MLP neurons of a small language model. Each row is named by its layer, matrix (down: output weights) and neuron, and shows model dimensions 0-127. Each number is 500 + 50 x the weight over its row's rms, rounded and kept within 0 to 999. Numbers have three digits each.
A block is one neuron, or neurons of one layer that tend to fire together. After each block is what it responds to, as a language model described it from the Wikipedia text at the highest values.

L6.down92:522422496481552456546460473518537484529506436461550557514540502482519479605434555531527485452509536494566529557512420517556515592502516491462443571487542461547504547589506484440535401515456518471387531527517530586518479467560522507475435528429531461480389524514449521509565503527568509502510452606488507459530386519524421431412509453501510423519522491560488448580551491570476517513429
L6.down610:523492544496586479535492624611527463531432499468473560407528490401418596580493489603592471476473493508540434441466589412432460502536451387546557457476447431481507410528541522471400393552570517497636446557492495566490481605574417515511576452531432498549440534475513574463473468510538455585608467549549459491425467561503494519550523501478537491528452492566571484470430424565495557447502
L6.down674:550438483533548468557503385557576496502561494446496472473483481557535501450584488505567532403444462503557509428454468574525512518465553439481422447520619482505431527494551492526451642587438524575397480553502479535573503486510553482429497425462432427580497436526499488542491534452463442572514483477452533532455506493490472517394502480454532456489510524586506528496451597548509502470554
L6.down971:499428488538572541490566519460450537438487508455452556472448488534606549380613516532464575555540503466506460470447532486482721471585526454525513428584406542464559525453433489577495591544430542459543549619527488569563530465572495532564505473506466311518519463534535457496467541624531517534514462535608486457545430576461474497482520466531583505514483514471498493569469516486418464528470
Description: Letter "a" / article

L5.down304:427476497532503443519505486459463546441492485517482487508442524501458486489514488615537550485432507503551551510495484557492436457427556459567537471505459509490472471452486509477463510535586548528430460428487546480479492543418514450509453487522430546532509592479448551488528587510391455500518499425468517429544513528526444532491476591621573552524512603503550444449442483541477493474567
L5.down386:522583472516469513481432446518460478401550508506556526401611551512452592427445555552523428488535499423492505551560446523454532456440570495548490463497605529477487538546516520527505525588431473482488466528428469461573552574544667431539539498494581494470502525499463490454503470530485398370519424471574544365524440505538416421517522480490516473484544519578549457428552498479546430514528
L5.down513:562491535469587579362476536548566490430430465523526475476518407498564490542527435441513490545520375469555436531464520432600581491494505477486380583571521572500531534537516553453453535516492625555489455552443456497502490523525461489403469365475550512520517461426497570533535484454548461572467484485515484580480517473561556467487506504519448419474514532487487492509574540308465464521554
L5.down583:525506534557565432436540502516551457584473548538561467449451469407435587503483468585486496521440512499571507533456587474454488460505479483559487460434553418478484441459471550508636509506481525469471461506469512516497568490522525470580431563462487430505394466584459386462491545468567474538515633473482525477471455466475406451504487510517454519457512560467432505502428511621502499467520
L5.down620:577561496393560565504491507543543457431610486504498430453562493532524488506401466538447421456585568497500540548540490478408483592492551479434447480499469439511543494506525476395428496495470463530448527502446532526517518517505421569410480496537474497538522546521556476528464575460420466408565543495541469500485575555472437523527442553452509612472505554487411446430449460523455460445555
L5.down634:533438456452500467544528460437542523547560497484510616536485482615485527497517503545518501484517436486460485368451488450513560496474498445468489356515561531459448490479477429472485523497456457509545524557465442507565525437520478455511502537495430466504474543525494489630476485467491444529542526518464523450517503584502529421442493460420534467522403499626441520478464569548458487505394
L5.down654:439454556544425532489533507496512625425518469481575552484548447473555555412530494528398528473500504477496508517501412502600525589521508503522427442440534396576469540520434430481442491567458590537552460455518571493448493496489519489508565487519509451476499519515474411417485531510408586484538578464462459511487513478551436406448528584473447439447568488550448522518468513404539466489512
L5.down702:559412462405432589512466515495448578493467488477514506532533421569434554508535533543501473472494510449599573497488514502541535490434487483447502524561507420522565540434549583461421525447529459472517515496482442497523502443480459458616389478507441522588597540514521484547519627490484409474582422486528534496489497527499530561453454457482582474580445509531477419487487530519502478520462
L5.down704:548505500544523572495461513433499557549473460556566502498478454507470496415541490471485483461498514523491442491541460615509569495520564541527594499456460489464572434500482449511505485456484500464492610488510534391496467537506432489588409432544509404440496391487507487556451491540479532524514480412481541646527527566582478542491562427568554519540503515478552426565441578482551502500628
L5.down779:527565521552504478494507567430489520508483457592500525483505457390563507460538513479430525503524485500428538617503473547456545450607462490505437440481480479543429465478430537501400576525506535480459559465577541415395511564541482635444434471471518435476527524507506546528555577434410488525500487457475490418519542452538506529518477563513515508511451519546544532490457527468446452456534
L5.down854:526519506488487499513448466441518446546486467497446442530555493430529556441589529460514485440476447508502578521538552506474519505585460512632450465463407480529421425470564438530447507529506552561551605495459505581541536474549470510541558447538421537536520606496443450506530507576389539442523484442510471511559444504486455456509551466467473551533458486484390487565476522386410443547444
L5.down859:518518521377518475500473527548481499415499522515506468512502536527476444544499469492457530462622494462526529483487533565453429494495541449475513520573474550492545485504430397487528421519462550525565459530555492524530549517413526483536437564573523469536434496521560500479488557480526469532509584468522604525531476423463557434447564463589431584389474512459621454554471419394483511390574
L5.down877:537313508525505508523500402510515593532542400524576621480526501450513523625521466513410421516531483539495527409565531376548503471506522549586520417501611482457436505541436502521521502460442570491505503565440511503574516456584473503469487484582489425402463571508457512471479425535509471485490392518467523452448465612466450510462530435536500497505368424559533486464467481491460482581456
L5.down981:545429433475537454532496495542603475435454403564476491514474481503528516505536424542448509563533442506441516497507534503433421494434509509426550393547553466504572589474455529562443462491563512382563490582598496556531378493564518536429475481502444478543456497550519551453468562507477496469499499512578525431435496483480518553558482445469464417462458429537558456595441589561527536484440
L5.down992:600473585479609385518524503496545517431522420508473506506460347458407513506526484507517588547509421487516472420519563489513519518482494622456514502480481502562494470505395523436388505471548482512453465474546438445572523471482447565479530481558527499522543509510492454434524516525471415633472486506483559486406552482510438388530518471547480528469475428473527515450515524482602372488497
L5.down994:523416588536525531439436536488572456456440489573470494487551502517494414387493536645509449538408473557432492492569488501444550502530450513609536433475573486450510501553469521473480508461572579619385487385545510491534557492509528524434552529519503476551488501554454449517438487466488564411468462555500553429420470528522528537468479523461526454438488489519463640455514489545555557555584
Description: Function word a / to

L5.down54:590456473480533459502556498493478569558550430498490451523404522475513503545580466447551492533483521530531456518474583489482520476540551516483520522482578483432602494495527443456505528508550437251464620576437458490483527485489504488538458482470531190458524506443427457461474584474483496486456565485471551429497490507483534561531471488643474497531482493559460522496485456393475470403575
L5.down73:492478478544535516547528468481499505442487504512504513519484509465505441498487469515495502541533530480497452479532531543492477510449501504531525522524516461503500504499496541518547529537517457412513419506513528548496445435519530509513554553550512000495452450494546511537523470524498487468455456503492491485496543484565552509548492506510465567532528447501463485521488554505476463541514
L5.down115:488495523430495542466473512502489560512506519565476508585466472551500421426441420507462495525474428547485417466510407510531399541494562511553552621485535491461466481529506561509449488486538509354437452543487532473534488494516415559464467600582528424608523512678662507535540475506566449449477568507477441417503442581600446549512521363421514415513455486568514514525558543582477596517450
L5.down237:413514445475459543458537414538452415485520437521518542506518521426453482549546468505493542458510542487493478556493497491466565477489515481551478542486524478479556488506456502535583482479489495407477542615561442428537452575479485468568506451575486000500483454566517518551515515457406541515485538529498537509508532520489496564488519538433375511495460496502458494519487512526498481507536
L5.down287:476459496429513421477495457516434457411525496465528594488455539528435478447555516478526510456457505516443444601486457472471429593545495573521504505485505525561474467476567527503525430558464468559510512565493430517571517497432499461472523435570517320508423496439554587610556506463469503502520523467519543567460484506461498493556445491513501523424509484543542493550632458575535521518421
L5.down432:506557512535515537485480426529458411525465571549448571478485549515551368531528454509499495467527566526476533450529497521484561521520517478503520503458455539520473479535536484524524486463542509396520469508541466542505499537484528508435507508560480049481497436455508476500481450498520488512460499523455519492485462479458443552497512517461507583525483521497479567495521515408576548539523
L5.down445:436500504532473468499581481460534540437476621462424503484460550498519426442440469471564539451458457634406494532542417463583475484516487545465488530538587513518529472500476469616545525494478506440484547527489430499507542425599466470476524500511510488501467429545427498493439476464419427524481411479474476534425427521444470467458537498507527494536557451535429489597483491443538569600541
L5.down469:540469403531611494524484469474517470474457553518510482485513519595517545485475562537497560519505482565455448498466433464452454523417440460490547443549451452438597445497523487490583503438526510445573517545548508560566525424395512560477454553387552299498537487535547573497477465443485535434429482563524486456387441442506579549485555417526530502522535449519554456498433572493556417446529
L5.down534:546497590477489568541544433482496487402548529523518433499478510510452484535481482522467571477432437502486516503503431560544483504505533433495477487581514551467454542510472458480485531522496486503533605484510456555487547469549501521504517453445472039581509399438469565570542533507468499485525467468512523446447467545491464584537494578534465495550499487474516521482458518494567531527544
L5.down674:568573503428605441577499328505509460420517495468544523578527535546529523477387528530478510530481528492432468548558555553498487539436403439620498477541469404495489400511561570452416472540461543502501561374430538461508457459483568549514510507494447530462416482403464467580518521521505451490573533462517539568448564465496427536495538469499393529460508521491494516422439441492387491486478
L5.down689:520504440594518513462538490504509483499499501474488520455477548500499522411512467557569484446455481486397504466546503509504454487552456459521594493575574533561491523540524531568487543527526491424536508492556521528428461519538505526448489566495504065406516498431521521520494477539542508497517465539448552479492492496582513485523502456461509490482501456467409471529511494493561507484585
L5.down719:511445500478510510558464527527490474471459515522535502488462578520526458505511467442541405581528466465497479536475481457469557494521532465515465493491498496516475483536554482562497464565498459556513510421498484490450519520481498534471542515509497025591458567580495519538502569462531438471582527493492466520505522539469516521535463509506457524494599548553418464548517533524520482535415
L5.down729:458522523483506518573455530429540484454544484392519525485569575556427483421523392489496492491566542467489525502446469507464479447405503556561501482595527553465495567564435484465508626486521524430442460485544449520534563506451561458600512512495417444487499534488501577524571556488597518600511520485460492484507589494526480462546474447466545533500497508472427518496574439489512621496544
L5.down735:415480496516503533509481540534523478487453465464484488546539481507492527488537447507552611504477426483411505502498455486518518526542507502442479496481518428534476526480489448468610562495513472515358522589512519539477486617476508563568451556544428575520567585496485496521464500501499519499559517551593536442543461510521443474418530476566502490491579512476467429507558506454484576317469
L5.down792:529537496507500471435521486531588516525477507448406419512577457456503476460571516481546564545465485519505532564474434477513430455472481532529536604466496482458507456519488514557457489482467515353471439446409413441453500535601544564520513543537531259510495507513494522543520588522483480489582478580529463575381507533438454427550504515560526434494581422484542523506509492580454453479556
L5.down945:582513437491548520421513416493495542466468527512512472515470527457497511539512538441437550537498511504503493479440436544469524497546512339443539566482515470525588451480508456498518505516525451282532572456524416464512518470528483498492497533573523377512564535500495498489549497485527413503441538462463435585419398527536481516458403446468437495473426463595508472453573503566514544583560
Description: Paragraph-break second newline

L6.down144:415448515509483466506393520503528483427490475453537475554441478457467531498513504418487447507589554472597511502516432486527417617525526520489554569560524411538547551524465481434532474547536456558356411549606443411482459532521545626505645399556496580467546454488527540432525497493469468433510548485593564488508463530446506445523525525461431572510462560490426411417498528486410467443529
L6.down616:550528534562563502446529463423468513390521418460447558482473537504520560564559515494475539578492501587450433517503442479513546568466542540437498582536371472460536498508474440480497464523485520383515448519538496397534435504533476573508470466474516665473517504530522608421478572513480425418571513553507494489581456475513467503528511434438510482495510492436583420493543540519499477349461
L6.down905:496472571468621459456502458432477509526427510489517570425517483485454435484526444464519439571508432468529557602479525436534568558560452510525499445439395415565456491562504477435466613522526499505407512619491453480502537512463511521437533380538549525497498452505468503422524398619491552530587559398490514502488526535516527515492528513605621471459504521609327497564482533515421533491549
L6.down988:531493579396446448611546392468508410551428514557480569503503507451489499533482462495489578554466598463445424470460523529421401441488448510561465484507497489510531521419453496482523477466478539430487558469437503552514643624501563480564567398516554527457464554479492537571390584558466561585486522498530522550463469489468479440483543451526482428468534514481476624498433516472519466537499
Description: Year century prefix

L3.down710:516461544526497580571437477526507471476500425525467492479496553485476394573534552492553469584506490493429441526512476563439517516419499506574471518476474459480455519540488560541560447538542434359535518516516436495456552521516501551564572526516483107510406474544553539577514495465516515474439490539491524449476464461518551435561531410501531522472512498475537496592512505503496522554510
Description: Section-break newlines

L3.down663:451391496416594529528545455534459619552514468508499465552493512536485463546508540473572505525542518481555454570563502427551566497477547460591556476510529387561503577504426472584521522449441455523404509504456429541521487417490502577477569561479467390466437595498448460496483528610536547573504531505519561479549472612583543453510543485435482491569574539581453508479491501479478437481516
Description: Word-initial "a" piece